python train.py --n_layer=9 --d_model=384 --n_head=6 --n_kv_head=6 --head_dim=64 --d_mlp=1536 --vocab_size=8192 --activation="gelu" --norm="layernorm" --norm_place="pre" --norm_eps=1e-05 --positions="learned" --qk_norm=false --attn_scale=0.125 --bias="none" --tie_embeddings=true --parallel_block=false --init="trunc" --init_std_qkv=0.0322 --init_std_o=0.0322 --init_std_up=0.0322 --init_std_down=0.0161 --optimizer="adamw" --lr=0.000848 --beta1=0.9 --beta2=0.95 --weight_decay=0.11 --lr_head=0.00717 --grad_clip=2.0 --warmup_steps=269 --schedule="wsd" --decay_fraction=0.844 --decay_shape="sqrt" --final_lr_fraction=0.05 --batch_tokens=[32768, 65536, 98304] --seq_len=256 --doc_mask=false --train_tokens=675200000 --steps=10788 --dataset="wikipedia_en"
MLP neurons of a small language model. Each row is named by its layer, matrix (up: input weights; down: output weights) and neuron, and shows model dimensions 32-159. Each number is 128 + 24 x the weight over its row's rms, rounded and kept within 0 to 255.
After each neuron's rows, "fires on" lists the tokens most often at its 100 highest values on Wikipedia text that the model never trained on; "fires after" lists the tokens most often just before its 100 highest values on Wikipedia text that the model never trained on.

L6.up1097 [175 116 126 170 127 129 165 107 164 138 176 169 160 120 129 125 146 114 102 126 110 133 153  66 137 112 154 125 125 154 142 137 148 131  86 128 120 113 116 130 118 105 129 128 172 133 120 116 133 131 158 111 143 103 120 111 113 147 113  77 124 101 127 130 147 148 104 114 137 152 136  99 131 122 137 123 144 143 128 129  94 123 133 122 142 157  83 158 159 152  98 104  89 126 112  86 118 110 140  91 119  97 144 129  65 162 190 109 115 139 120 154 126 121  91 124 117 117 144 116 130 145  89 123  84 147 152 132]
L6.down1097 [146 172 145 116 104 139 133 135 161  80 193 138 150 156 157  94 136 119 119 168 146 149 100 115 158 139 105  91  87 144 136 107 126 114 110 143 110 109 111 123 131 104 129 123 111 172  91 134 133 116 148 147  98  88 158 135 189 123 121 132 166 108 140 132 115 124 131 107 129 127 149 113 145 131 168  82 138 127 147 133 108 155 108 118 102 137 127 116 165 115 113 106  99 124 121 138 116 132 111 137  85 102 130 135 135 174 124 135 145 180 139 129 130 111 129 118 133 146  90 105 137 133  66 137 100 148 116 145]
fires on: "3", "1", "2", "5", "6", " "
fires after: " ", "\n"

L6.up420 [160 161 118 139 159 113  97 129  90 110 147  90 175 126 116 121 104 145 116 106 149 118 128 104 104 128 112 156 111 109 151 125 122 146 121 149 167 123 152 134 142 120 108 145 142 146 147 170 145 117 110 192 152 134 159 107 106 112 131 161 113 112 138 150 130 110  96  91 143 149 165 130 106 187 109 133 156  88 120 112  84 144 140 125 138  93 146 147 122 155  74  96 135 164 139 117 132 107 143 137 165 125 120 143 162 109 142  91 166 150 124 117  98 123 151 157 141 142 140 143 125 110 155 136  93 138 160 103]
L6.down420 [136 120 146 115 148 103 103 132 129 147 141 131 151 104 146 118 103 146 151 100 126 120 131 159 110 120  99 136 111  92 146 112 143 146 126 119 133 121 121 141 169 126 113 105 134 204 131 138 151 132 127 174 130  95 128  80 120 113 127 115  95 146 129 112 130  91 166 139 113 113 144 130 102 167 130  96 137 101 101 122 137 135 132 139 107  86 148 130 137 100 153 110 160 128 136 131 103 129 130 139 121 141 112 126 121 140 138 108 112 135 169 125 114 127 239 124 145 126 115 106 156 145 129 104 122 115 115  83]
fires on: " ", "==", "\n"
fires after: "==", " |", ".", "\n", "==="

L6.up1303 [115 127 126 130  95 120 120 152 114 129 159 103 127 124 125  71 104 131 121 124 164 120 153  76 120 136 101 125  89 168 130 128 124 158 153 111 144  90 130 128  93 100 121 125 131  97 101 132 134 107 108 180 193 129 134 142 127 136 130 116 118 106 109 140 173 110  94 113  95 127 148 157  88 101 131 141  98 103 190 106 128 124 180 120 151 136 102 103 103 128 124 118  97 148 186 108 177 129 154 147 160 100 142 119 147 113 116 105 117 137 158 139 102 121 125 138 111 140 129 141 113 108 154  84 119 116 122 131]
L6.down1303 [133 164 167 166 122 162  96 147 142 113 156 123 145 158 161 115 111 123  98  80 165 154  88 159 132  75 132 132  49 133 160 131  92 114 134  85 140 127 113 135 113 133 111  77  91 123 123 118  87 135 154 131  57 101 136 124 100 113 132 104  75 173 128 106 103 106 134 138 114 133 140 151 117 114 132 144 120 160 101 110 139 154 127 118 141 168 133 129 132 158 131 168 108 115 122 130 147 141 123 104 103 111 141 161 137 139 140 111 155  98  90 104 151 179 139 118 148 174 102 123 131 140 124 103  90 129 156 111]
fires on: " ", "-", " and"
fires after: "\n", ":", "|", " |"

L6.up1080 [149 154 114 149 110 151 121 191 132 186 148 132 123  93 157  92 133 108 155 101 110  58 125 111  71 135 154  92  71 165 121 154 158  95 142 128 131  63 118 134 118 135 120 154 115 125  80 122 109 167 135 151 134 145 104 109  94 104 152 187 153 130 110  97 114 119 103 127 137 167 136 190  71 131 148 137 147 132 118 116  98 150 107 162 139 174 137  88 136 163  93 113  99 125 105 122 129  95 134 102  98 145  85 160 146 134 156 131 128 135 112 123 123 133 107 156 141 111 111 147 146 150 169 194 117 118 129 120]
L6.down1080 [119  96 110 121 157 155 144 114 104 107 119 117 131 167 106 114 167 177 124 135 102 127 108 161 159 101 122 128 141 148 104 163 144 176 129 143 145 129 152 129 167  94  86  86 140 104 131 131 133 122 107 109  86 133 123  73 114 127 121 115 114 121 128  98 114 144 129 145 179 133 133 140 149 151 109 203  86 135 145 126 144 126 132 107 122 102 107 138 139 123 133 161 117  87 144 133  86 116 113 159  96 152 169 145 127 103 115 115 155  81 132  82 131 107  93 122 119  69 124 131 116 109  57 125 156 156  84 158]
fires on: "1", "9", "5", "8", "6", "7"
fires after: "9", " ", "1", "8"

L5.up1053 [104 158 110 142 114 115 163 163 154 107 169 125  90 119 154 138  80 114 115 102 136 126 127 144 130 134 148 137  82  92  85 161 109 146 124 158 167 118 113 117 185 121 136 179 118 139 142 112 142 166 133 132  94 153 133 109 117 115 108 149 113 107 134  99 138 107 111 158 148 182 153 115 101 159 149 148 140 139 137 124  89 167 118 181 104 117 124 149 139 181 114 141 100 110 100  90 131  96  97 117 122 105 118 118  96 122 114 106 121  89 107 113 144 120 103 145 154 127 133 180 122 125 125 145 112  85 120 138]
L5.down1053 [133 162 121  86 100  91 170 115 147 198  99 150 161 100 127 158 112 161 149 114 143 135 177 143 146 145 133 137 111 117  98 135 132 199 130 125 146 127 125 156 130 157 112 121  66 183 144 123 105 125 174 109  88  85  94 126 141 156 132 122  94 133  95 147 145 133 107 114 141 105 160 153 134 137 109 164 121 132 128 152 128 106  97 146 100 128 112 101  91 152 106 130 148 127  72 153 101 115 116 142 125 135 139  78 103 121 136 132 163 122 121  66  78 140 134 134 140 103 116 201 140 142 116 138 112 131  76 157]
fires on: "0", "5", "th", "9", "8", "2"
fires after: "7", "8", "2", "9", "1", "5"

L5.up1119 [158 119 115 123 130 135 168 145  67 152 156 122 123 147 101 111  99 138 117 128 105 121 127  97 116 118 122 153 167 133  94 128 111 114 123 142 113 136 154 102 119 121 139 164 141 114 136 114 112 107 145 154 116  90 145 113 103 100 135  94 145 119 100 111 142 146  94 130 118 149 160 166 154 102 138 138 151  97 163  77 162 103  85  72  90 132 122 157 132 134  78 120 119 128 140 137  85 127 138 121 146 105 134 114 126 117 147 103 111 131 159 145 151 119 109  55 111 131 128 106  90 140 130 151 170  94 113 119]
L5.down1119 [116  81 157 146  94 143 126 101 154 130 137 123 158 115 156  87  71 147 140 114 130  91 160 132 116 183 142 100  95 102 144 124 115 149 114 169 114 109 102 158 115 138 126 123 144 155 148  81 180 148 117 101 143 143 154 128 118 103  87 140 139 104  93 114 116 144 107 122 101 104 108 167 151 135 126 124  94 158 133 102 109 114 141 139 127 112 132 125 129 141 103 172 147 119 105 154 137 105  98 149 138 118 101 133 135 133 156 109 118 166 119  93 158 107 145 128 127 119 134 119 138 101 124 131 124  78 112 131]
fires on: " as", " the", " in", "'", "s"
fires after: ",", " in", " was", " as"

L5.up955 [179 135  96 170 108 142 144 132  69  83 121 140 174  86 122 138 116 126 112 118 154 115 138 170 132  91 145 143 137 110 129 137 113  94 126  95 162 175 125 125 177 114 116 108 142 116  99 126 150 122 143 120 100 110 131  82 141  75 139 142 148 112 142 108 153 124 130 189 147 131 142 126  96 122 141 153 127 104 135 106 113 136 108 138 120 103 123 129 145 132 106 153 110 171 146 106 106  93 137 136 117 171 108 118 169 118 112 133 111  65 145 160 129 125 137 145 155 191 104 133  87 121 132 117 198 126 118 148]
L5.down955 [116 111 132 109 102 141 180 133 131 100 122 140  77 104 157 116 141  94 156  96 107 121 151 121 112 121 129 114  84 121 119 140 154 135  92 152 129 115  91 137  97 111 148 107 111 140 128 159 117 155 155 117 117 119 156 163 163 139 139 161 160 107 117  83 155  98  87 107 175 131 104 110 159 151 130 153 109  89 167 154  97 119 105 174 132 112 136 147 149 124 127  83  94 132 145 107  86 142  90 152 127 108 136 115 162 143 137 148 130 117 168 134 130 139 153 126 158 147 169 137 132 117 137  92 131  98 103 134]
fires on: " |", "\"", "7", "4", "2"
fires after: "2", "1", "0", "7", "3", "9"

L5.up1168 [133 109 129 147 167 136 150 134 152 146 160 129 129 136 136 147  95 141 146 126 104 119 121 100 116 117 141 147 161  92 130 148 155 130 179 118 136  92 156 143 168 120 173 136 100 119 126 109 125  80 137 149 102  92 144 120  89 142 127 118 130 105  93 129 124 102 126 132 142 112 164  83 136 146 135 152 112 100 105  88  97 116 115 138 103 122  90 140 130 123 130 115 106 139 141  88 126 127 131  99 113 131  90 151 125 140 134 110  83  87  98  99 136 138 136 147 133 105 107 138  90  93 149 148 116 113 150  73]
L5.down1168 [139 141 144 117 100 130 116 132 113 114 132 115 121 153 156 152 134 134 185 160 120 124 137  96 132  98  82 111 109  92 125 116 128 126 102 133 175 134 119 121 110 110  79 135 152 116 146 146 161 134 125 127 130 132 100 136  88 143 109 128 131 164 161 148 147  88 122 121 173 151  90 143 126  96 179 177 136 128 137 124 127 136  89 114 155 103 102  94 132 157 172 144 146 147 133 111 110 108 136 133 106 159 150 114 145 141 108 165 103 122 136 113  91 145 125 137 149 147 163  89 137 141 112 146 154 131 139 103]
fires on: "0", "1", "9", "2", "8", " W"
fires after: "0", "9", "1", "2", "7"

L5.up809 [136  98  94 151 155 152 161 149  67 161 142 114 116 105  91 155 158 113 157 127 140  90  96  86  70  73 147 103  84 142  88 134 104 143 146 143 110 142 128 110 133 117 143 142 152  96 107 155 133  96 161 148 107  95 110 129 116 146 142 143 102  88 155 132 203 132 140 137 143  86 166 134 120 129  98 142 102 137 148 129 109 100 133 159 119 113 121 151 101 140  78 148 121 183 122  81 145 100 123  70 102 117 141 149 121  85 143 151 114 124 124 103 141 116  90 112 101 110  84 114 135 104 111 155 129 137 153 137]
L5.down809 [103 118 164 143 141 167  97 158 137  97 127 100 169 145 153 106 144 103 150 154 142 145  98 129 166 105 151 121 111 169  70 119 114 153 106  99 112 147 176 110 125 114 109  92 106 114 113 142 119 109 152 101 132 164 158 149 112 124  82 109  97  93 137 111 190 144 124 144 190 143 147 145 193 153 150 180 149 115 118 161 141 133 123 127 129 149 121 128 111 102 118 148 123 151 117 169 161 171 137 115  86  94 130 101 116 153 123 129 153 103 160 115 106 143 127  99 127 142 126 165 116 148 123 102 103 177 124 112]
fires on: "1", "5", "4", "0", "3", "9"
fires after: " ", "1", "2", "5"

L5.up304 [188 137 108 152  90 117 141 120 153 128 179 136 130 134 139 125 129 107 121 127 116 122 142 162  91 112 106 122 127  96 137  97 114 151 122 117 122 138 130  97  92 129 117 170 126 119 133 159 142 108 139 127 177 147 111 110 108 124 117  94 126 110 116 137 118 131 134  79 179 119 168 124 135 141 140 136 149  95 121 147 116 103 130  92 124 172 138 147 118 103 113  94 108 141 136 149 113 139  84  86 198 161 114  99 123 121 152 110 127 134 110 161 123 152 130 161 120 139 168  85 149 129 133 145 172  87 152 131]
L5.down304 [148 106 116 153 109 123 170 116 142 167 135 111 108 104 118 129 143 151 115 113 117 109 138 106 141 135 121 115 133 131 131 138 121 124 148 142 143  86 153 103 173 113 109 138 107 170 128 109 130 137 120 154 129  96 107 131 117 141 110 141 148 121 149 157 126 122 119 123 147 127 110 140 109 140 135   0  89 138 139 127 130 126 131 133 137 137 120  85 119 141 127 141 153 160  87 124 143 127 127 128 128 109 140 116 107 157 110 150  76 151 124 134 144 124 114 138 137 149 135 153 131 123 113 105 133 132 134 102]
fires on: " ", "1", " in", "–"
fires after: " in", ",", " ", "-"

L5.up229 [191 116 115 170  90 139 167 181  99 147 149 124 131 162  91 136 124 129  90  78 120 135  90 168 135 111 185 139 112 141 131 150 132 169 118 132 111 127 128  99  94 124 122 124 205 104 121  85 125  91 135 132 105 103 152  86 137  99 156  99 149  81 170 157 124 142 111 153 148 146 176 134 150 138 138 158 105 118 103 123 135 110 134 160 123 162 102 150 157 122  84 135 118 153 117  81 147 105 137  69 139 106 127 121 109 147 187 167 116 149 158 124 111 140 119 126 147 131 113  89 108 108 151 137 128 130 144 125]
L5.down229 [162 177 144 127 123 115 116 121 149 170  81 111 105 138  73  97 156 146 139 136 163 144 171 175 104  89 151 132  88 147  92 137 106 103 148 120 117 136 101 141  86 164 119  94 150 146 142 144 118  99  92 140  99 120 135 135 148 123 101 101 150  84  86 143 164 118 142 148 130 115 134 144 148 130  95 114 193 116 146 131 118 130 105 138 118 155 119 150 131 128 159 148 132 140 154 122 124 185 124 147 133 107 135 114 184 136 160 171 150 130 146 106 123 126 139 107 119  79 109 106 112  80  93 116 116 162 115 133]
fires on: " ", "1", ",", "2", "5"
fires after: " ", "1", " on", "3"

L5.up347 [167 122  41 127 124 155 106 129 127 107 169 112 143 132 137 145 156 112 153 135  86 109 121 140  93 105 126 117 101 124  95 125 144 111 109 172 174 160 164 130 179 142 115 156 117  97  90 118 128 131 132 145 131 167 160 137 108 108 152 134 187 133 115 135 142 129 128 119 149 124 140 130 117 105 112 138 143 153 127 147 144 109 127 127 105 139 109 159  73 102 143 132 120 137 135 146 129 128 153 105 136 162  80 100 131  76 126 142 109 142 127 143 124 130 103 166 183 157 127 138  80 168 163 121 180 117 111  97]
L5.down347 [ 72 140 129 113 148 122 154 109 146 140 120 103  93 120 171 100 133 146 110 124 147 101  97 115 136 115 125 107 102  73 156 132 116 156 146 148 146 107 156 102 109 109 133 116 157 133 117 109 143 128 112 135 127 121 125 109 149 159  80 144  96 115 156 122  86 156 118 100 140 143 106 124 145 122 149  18 108 110 137 118 115 117 156 147  92  94 122 108 185 133 123 115 103 166 133 119 127 162 104 147 128 108 144 136 105 164 168 120  67  76 133 140 130 129 105 106 122 134 129 117 143 118 140 128 114  92  89 162]
fires on: "8", "6", ",", "9", "5", "4"
fires after: "9", "8", "7", "0", "6"

L5.up132 [117 158  90 143 138 114 130 112 131 125 126 105 157 102 138 158 114 135 129 123 124  56 112 140 113  95 136  99 135 144 157 121 142 110  98 140 157 114 116 133 114 139  88 135 149  92  77 148 136 146 151 165  93 150  94 102 135 116 129  92 113 131 138 142 102 126 125 158 121 127  87 150 107 137 174 153 115 157 134 128 123 118 105 150 132 106  93 112 137 146 114  94 128 179  94 127 100 123  88  97 144 116 112 116 145 114 100 145 123 129  99 135  74  82 125 149 100 128 150 191 115 132 148 165 119 116 123 137]
L5.down132 [138 124 136 148 131 153 105 158 153 123 123 150 122 174 105 167 114 202 152 135 134 149 124 122  77 118 132 120 115 108  90 117 104  90 148 128 122 131 155 134 137 146 110 143 121 142 144 143 139 120 114 131 147 141 123 170 164  89 143 119 159 123  96 150 110 137 132 148 134 129 105 129 159 157 124 155 123 112 102 136 128 104  99 167  88 144 125 155 120 107 129 115 120 128 137 105 136 123 115 142 154 132  93 127 114  90 149 141 187  82 115 118 143 123 111 116 151 124 134 117 113 119 129 153 148 138  88  87]
fires on: "4", "5", "8", "3"
fires after: "9", "8", ":", "0", "4", ","

L6.up763 [141  80  99 175  77 136 156 146  91 163 146 137 116 102  99 104  92 125 125 111 114  91 126 133 123 102 152 117 116 153  92 139 154  84 115 120 152  93 122  63 127  59 101 147 166 132 146 100 105 114 161 149 134  96  94 120 139 121 117  90 183 125 130 123 147 139 103 109 150 106 127  86 129 145 108 146 163 149 137 107 126 113 105 144 132 126 132 149 144 112 140  93 102 115  92 110  53 158 121 146 122  81 141 143 122 142 116 107 115 107 132 121 131 137 102 100 139  92 138 124 125 140 155  87 156 117 115 120]
L6.down763 [136 133 140 117 145  76 145 129 156  96 152 126  96  99 106 121 115 112 144 125 133 120 123 140  89 152 104 102 128 126 152 126 141 100 111 166  96 117 132 172 108 142 150 114 166 142  84 166 159 116 123 107 168 126 122 125 151 171 166 151 121 125 143 118 113  72 161 133 115 169 145 107 106 161 153 122 128 133 123 151 158 165 102 141 134 131  85 116 168 144 159 128 153 164 137 148 137 128 121 131 135 167 103 109 116 116 145 134 160 102 141 126 117 140 101 115 163 164 130  91 142 157  87 128  75 127 111  84]
fires on: "5", "4", "3", " of", "7"
fires after: " ", ".", "1", " |", " population"

L5.up873 [ 92 122 131 181 113 150 111 102 140 111 153  78 124 145 139 145 114 121 121 119 131  99 122  92 114 128 104 127 175 136  97  45  90 111 109 148 121  77 148 115 118 127 127 143 130 127  51 140 151 137 120 120  99 134 102 121 138 136  82 112 129 141 107 164  93 127 151 126 117  97 158  87 153 127 160 140 138 119 123 163 133 148 136 170 134 149 133 183 119 159  92 143 123 130 179 118 103 125 135 107 162 118 173 139 130 135 148 136  97 152 119 120 146  95 146 170 112 149  72 115 117 146 164 143 122 127 150 163]
L5.down873 [131 119 137 128 123 149 143  96  76 144 124 152  94 183 156 120 149 102 130 164 127 151  65 152 120 122 154 113 109 140 142 165 137  99 162 125  95 168 158 108 186 148 100 108 117 115  95 152 139 157 134 128 118 136  94 123  92  96 162 113  75 134 135 109 134 165  86 148 118 119 109 138 161 126 132 128 154  81 165 140 155 155 106 100 107 128 157 151 137  95 159 174 133 142  94 132 132 123  72 108 151 147 110 100 123  93 117  96 135 141 149 129 146  94  83 129 123 147 141 108 131 121  95 149 103 128 121 124]
fires on: "1", "2", "8", "0", "7"
fires after: "–", "0"

L5.up1159 [118 140  80 190 155 118 109 146  93 135 133 127 138 142 131  87  93 110 135 122 139  99  78 103 109 125 158 106 121 147 162  93 163 140 119 115 133 112 145  88  99 102  97 119 166 149 114 158 101 100  93 128 162 139 113 140 125 152 158 133 105 120 134 129 108 144  88  93 128  97 127 155 142 115 129 136  99 142 105  93 153 103 186  99 143 120 121 149 126 115 116 102 149 147 142 119 155 136 102 155 167  81 106 151 109 138 140 107  92 135 113  99 136  92 103 114 155 179 118 121 136 113 140 128  70 106 138 139]
L5.down1159 [151 118 142 109 164 114 134 128 135 148 140 139 132  95 105 109  82 140 113 129 166 116 108 135 167 119 140 104 136  93 110 149 129 119 140 167 161 139 122 143 147 144  93 120  98 160 125 138 150  98 114 149 142  82 132 141 125 161 143 140 107 128 122 155 119 109 137 156  91 136 146  83 104 167  69 123 132 152 139 134 127 117 135 109 127  74 119 121 100  85 130 118 160 107 152 122  95 137 148 166 154  89 121 166 113 104 114 121 142 181 140 128 126 163 110 115 105 133 124  90 127 140 117 145 152 112 165 137]
fires on: " ", " ("
fires after: "-", "|", " |", ":", "===", " ("

L5.up988 [185 102 125 139 132 138 155 110 115 155 141  86 119 126 172 105  99 117 107 129 115  92 106  84 113  99 128 124 161 145 125 148 115  95 104 118 121  72 154 130 135 109 113 118 137 140 148 114 116 100 136 134 176 127 105 144 123 132  91 119 105 192  95 167 141 122 135 113 126 139 137 119 125  91 115 137 150 102 119 151 161 141 137 104 123 115  76 108 137 114 125 133 108 155 101 123  75 113 162  97 165  76  99 130 139 126 146 113 133 128 139 117 108  85 107 143 114 152 116 116 126 134 113 107 104 153 164 107]
L5.down988 [128 116 130 133  90 149 159 152 102 126 135 162 115 109 137 116 118 110 115 160 106 127 100 225 140 182 125  93  78  98 115 137 138 128 105 144 128 147 156 134 139 178 129  88 118 148 119 152 139 185 132 138 154 149 128 114 115 150 144 111 130 104 125 151 128 127  87 141  98 108  77  95  97 140 136 131 141 106 148 165 111 178 119 141 129  97 138 121  97 116 106 129  95 131 136 157 176 135 108 121 140 145  66 128  89 119 155 132 127 104 137 147 139 109 135 159 128 118 150 107 121  76 121 138 138  87 120 147]
fires on: " ", "1", " that", "7"
fires after: " in", "–", " to", " ", "1"

L6.up642 [126 111 147 177 128 163 109 119 164 132 149  90 132 101  77 137 111 117 106 111 130 128 102  81 113  97 137 120  96 113 123 128  88 128 123 141 119  58  72 121 135 139 148 122 150  94 139 132 108 112 128  69  96 114 135 128 134 152  85 113 132  96 101 168 123  95 178 108  96 133 152 151 138 131 133 123 149 105 130 145 186 128 110 128 131 149  73 145 160 146 187 163  77 155 160 103 116 102 102  98 112 120 160 135  89 120 148 133 115 117 124 157 139 113 108 118 119 162  78  99 111 116 110 177 133 110 167 160]
L6.down642 [126 155 134 144 100  86 136 144 113 130 121 126 111 117 132 155 100 145 155 164 158 137 158 147 174 145  97  81 125 146 114  89 133 142 123 167 135 146  93 107 123 133 113 114 103 132 129 121 163 114 170 198 130 136 103 119 131 159 165 135 112 124 128  76 108 145 129 126 137  96 162 161 156 154 130   0 133 165 146 133 150 141  84 146 117 113  98 164 121 145 124 123  61 114 143  82 125 136 125 153 106 153  98 161 144  99 129  81 123 129 141 148  88 148 133 116 121 120 161 125 124 111 120  97  96 133 129 145]
fires on: "2", "1", " |", "6", "|", "5"
fires after: " ", "\n", "1", "2", "==="

L6.up1431 [113  97 135 153 136 132 118 118 132 111  93  79 129 137 117 111 111 120 137 116 106 138 145 135 124 160 128 141 104  91 161 166 134 131 131 159 125  84 128  88 158 103 119 184 137 111  93 133 141  96 119 152 144 158 127 160 122 131  88 113  82 117 129 158 160 150 111 149 120  96 102 149 121 100 102 142 121 115 143  89 158 149 149  77 134 144 136  95 147 133 129 103 135 149 126 117 128 145 146 143 166 143 182  95 165 145 124 135 108  89 113 171 121 116 112  89 121 178 141 117 130 103 160 126 158 106 133 106]
L6.down1431 [134 124  69 179 113 134 159 141 159 130 148 101 122 142 130 145  87 156 136  91 106 131 120 149 148 118 102 127 152 104 151 137 152 166 100  90  68 145 183 144 119 115 132 130 108 116 101 120 137 103 116 149 141  80 136 134 127 141 126 105 123 113 138 135 107 130 116 139  96 141 139 161 121 140 115 156 130 156  79 128 132  89 111 140 147 126 128 124 103  91 119 104 170 144  87 169 128 122 144  95 146 136 121 141  91 138  91 117  89 169  92 154 139 124 113  83  96 160 163 118 143 159 127 126 127 173  98 151]
fires on: "==", " ", "===", ":", "0", "-"
fires after: "\n", ".", ":"

L5.up255 [111  95 141 137 135 175 127 157 149 126 180  90 130 122  88 112 128 130 135 112 128 122 127 101 100  75 167 152 166 137  77 127 110  88 162 156 123 107 141  89 122 136 132 129 118 109 119 119 168 119 171 111 140 156 153 154  61 114 162 135 165 129 149 127 166 121 137 110 180 133 142 115 150 152 144 139 129  86 136  97 113  90 130 157 126 157 101 147 129 121 115 155  94 153 137  89 118 118  84 124 133 132  86 174 141  95 159  95 101 116 132 128 140 120 126 135 107 138 175 116 122 122 169 155 129  85 157 141]
L5.down255 [ 85 141 131 160  73 111 105 123 130 123  79 145 142 132 139 104 106 105 177 108 112 146 138 105 112 138  59 120 100 128 116 124 130 100 119 124 101 117 152 121 152 127 126 110 133 100 108 135 113 150 119 158 102 112 151 109  94 113 105 139 145 174 137 156 116 143 157 127 106 128 119 139 104 136 160 128 108 126 134 118 141 162 149  62 165 156 121  90 120 118 105 135 142 146 143 147 131 112 147 136 123 131 140 128 101 129 137 148 142 118  93 133  86 133 114 136 138 138 125 129 146 132 109 122 130 170 101 146]
fires on: " ", "1", "9", "5", "3", "4"
fires after: " |", " ", "1", "9", "born", "6"

L6.up1408 [123 138 150 159 128 127 164 123  99 132 124 145 136 145 109 139 154 127 156 113 137  67  98 137  94 163 172  81  80 172 129 108 132 135 137 129 124 111 157 132 120  89  93 152 123 109 155 127 174  84 137 118 108 131 106 116 156  96 131 106 146 123 139 138  98 137  96 103 118 130 148 101 125 158 147 136 144 113 177  90 134  98 122 138 110 148  82 134 140 157 147 140  78 123 143 110 119 111 113 122 143 128 110 105  47 147 160 137 116 156 110 152 112 127 102 130  96  72 153 113 151 154 132 142 118 122 140 137]
L6.down1408 [127 127 119 121 115 128 161 141 108 128 115 134 137 130 133  84 118 127 115 156 150 126 127 127 165 139 141 123 138 126  85 102 130 160 119 153 169 169 172 135 113 122 127  94  89 115 164 144 131 113 108  81  66 140 114 125 169 131 135 115  78 130 139 122 132 164 114 137 121  85 108 136 156 149 152 178 136  98 152 152 147 165 109 149 122 126 152 176 118 125 106 135 140 137  75 144 138 109 138 140 100 107 137  65 144 110 118 132 173 111 153  73 120 130 147 142 141 135 134 144 133 139 163 123 158 103 130 150]
fires on: "3", "4", "6", "7", "al", "5"
fires after: " ", "1", " (", "-"

L5.up698 [147  78 127 142 161 134 109 149 127 113 129 127 120 175 120 129 132 118 147 138 153 133 138 120 162 108 108 182 141 135 147 125 152 134 133 166 117 158 123 113  85 108 121 137 152 118 147 138 146 112 114 156 143 129  89 144  68 110 136 137 122 168 169 153 164 135 115 118 152 159 109 121  98 149 112 150 156 142 126 172 152 173 148 111 147  93  84 108 124 146 116 123 163 129 111 131 107  89 101 120 144  82 106 134 168  54 143 134 111 121 166 136 106 157  82 124 143 157 101 154 133 124 151 111  70 119 184 126]
L5.down698 [102 137 140 136 100 132 111 129 120 107 122 106 142 131 154 112 123 122 153 105 104  86 118 138 132 144 119 119 141 174 152 210 103 179 123 125 119 109 161 120 114 151 105 107  80 119 135 119 141 159 173 113 117 137 163 101 110 137 106 191 116 136  98 138 157 130 112 153 157 122 144 131 136 107 159 214 116 132 136 131 104 135 140 139 132 158 166 137 138 104 137 109 123 153 122 124 140  76  96 106 163 154 149 143 109 213 136 117 149 102 131 139 125 145 179 110 136 114 144 131 124 138 121 122 101 158 104 137]
fires on: " ", "1", "f", "-", "2", "nar"
fires after: " |", " ", "al", "ul", " di"

L6.up1459 [135 121 133 176 119 124 104  98 119 133 168 119 140 184 132  54 125 128 109 104 103 121 131 104  82 126 150 174 104 137 151 150  93  87 106 134 104 140 148 109  83 116  71 157 141 120 114 143 172  78 136 136 157 133 130  97 117  96 161 131  79 130 132 182 147 106 161 143 171 181 128 112 136 160 129 142 141 133 133 177 129 110 122 144 112 149  85  76 137 145 115 155  79 141 134  49 105  84  86 111 132 117 135 117 145 145 141  97 133 104 133 156 128 146  92 112 120 109 111 165 138 124 113 116  88 112 132 121]
L6.down1459 [111  87 147 100 107 126 139 145 124 121 177 110 101 129 110 136 131 139 108 138 129 134 136 124 137 162 121  91 112 156 121 109  99 110 147 119 126 105 155 121 160 121 152 116  73 146 156 111 108 120 139 123 128 143 126 147 110 161 160 126 183 120 114 143 147  93 121 110 115  96 119 136 136 117 153  79 175 147 135 120 105 105 142 154 115 147 140 149 137 166  78 120 168  88  93  91 113 134 141 156 163 159 133 133 153 110 110 176 155 172 139  94 126 143 142 142 110 188 123 121 129 138 146 110 117 125 128 147]
fires on: "1", "2", " ", " −", ".", "3"
fires after: " ", " |", ":", " −", " of", " ("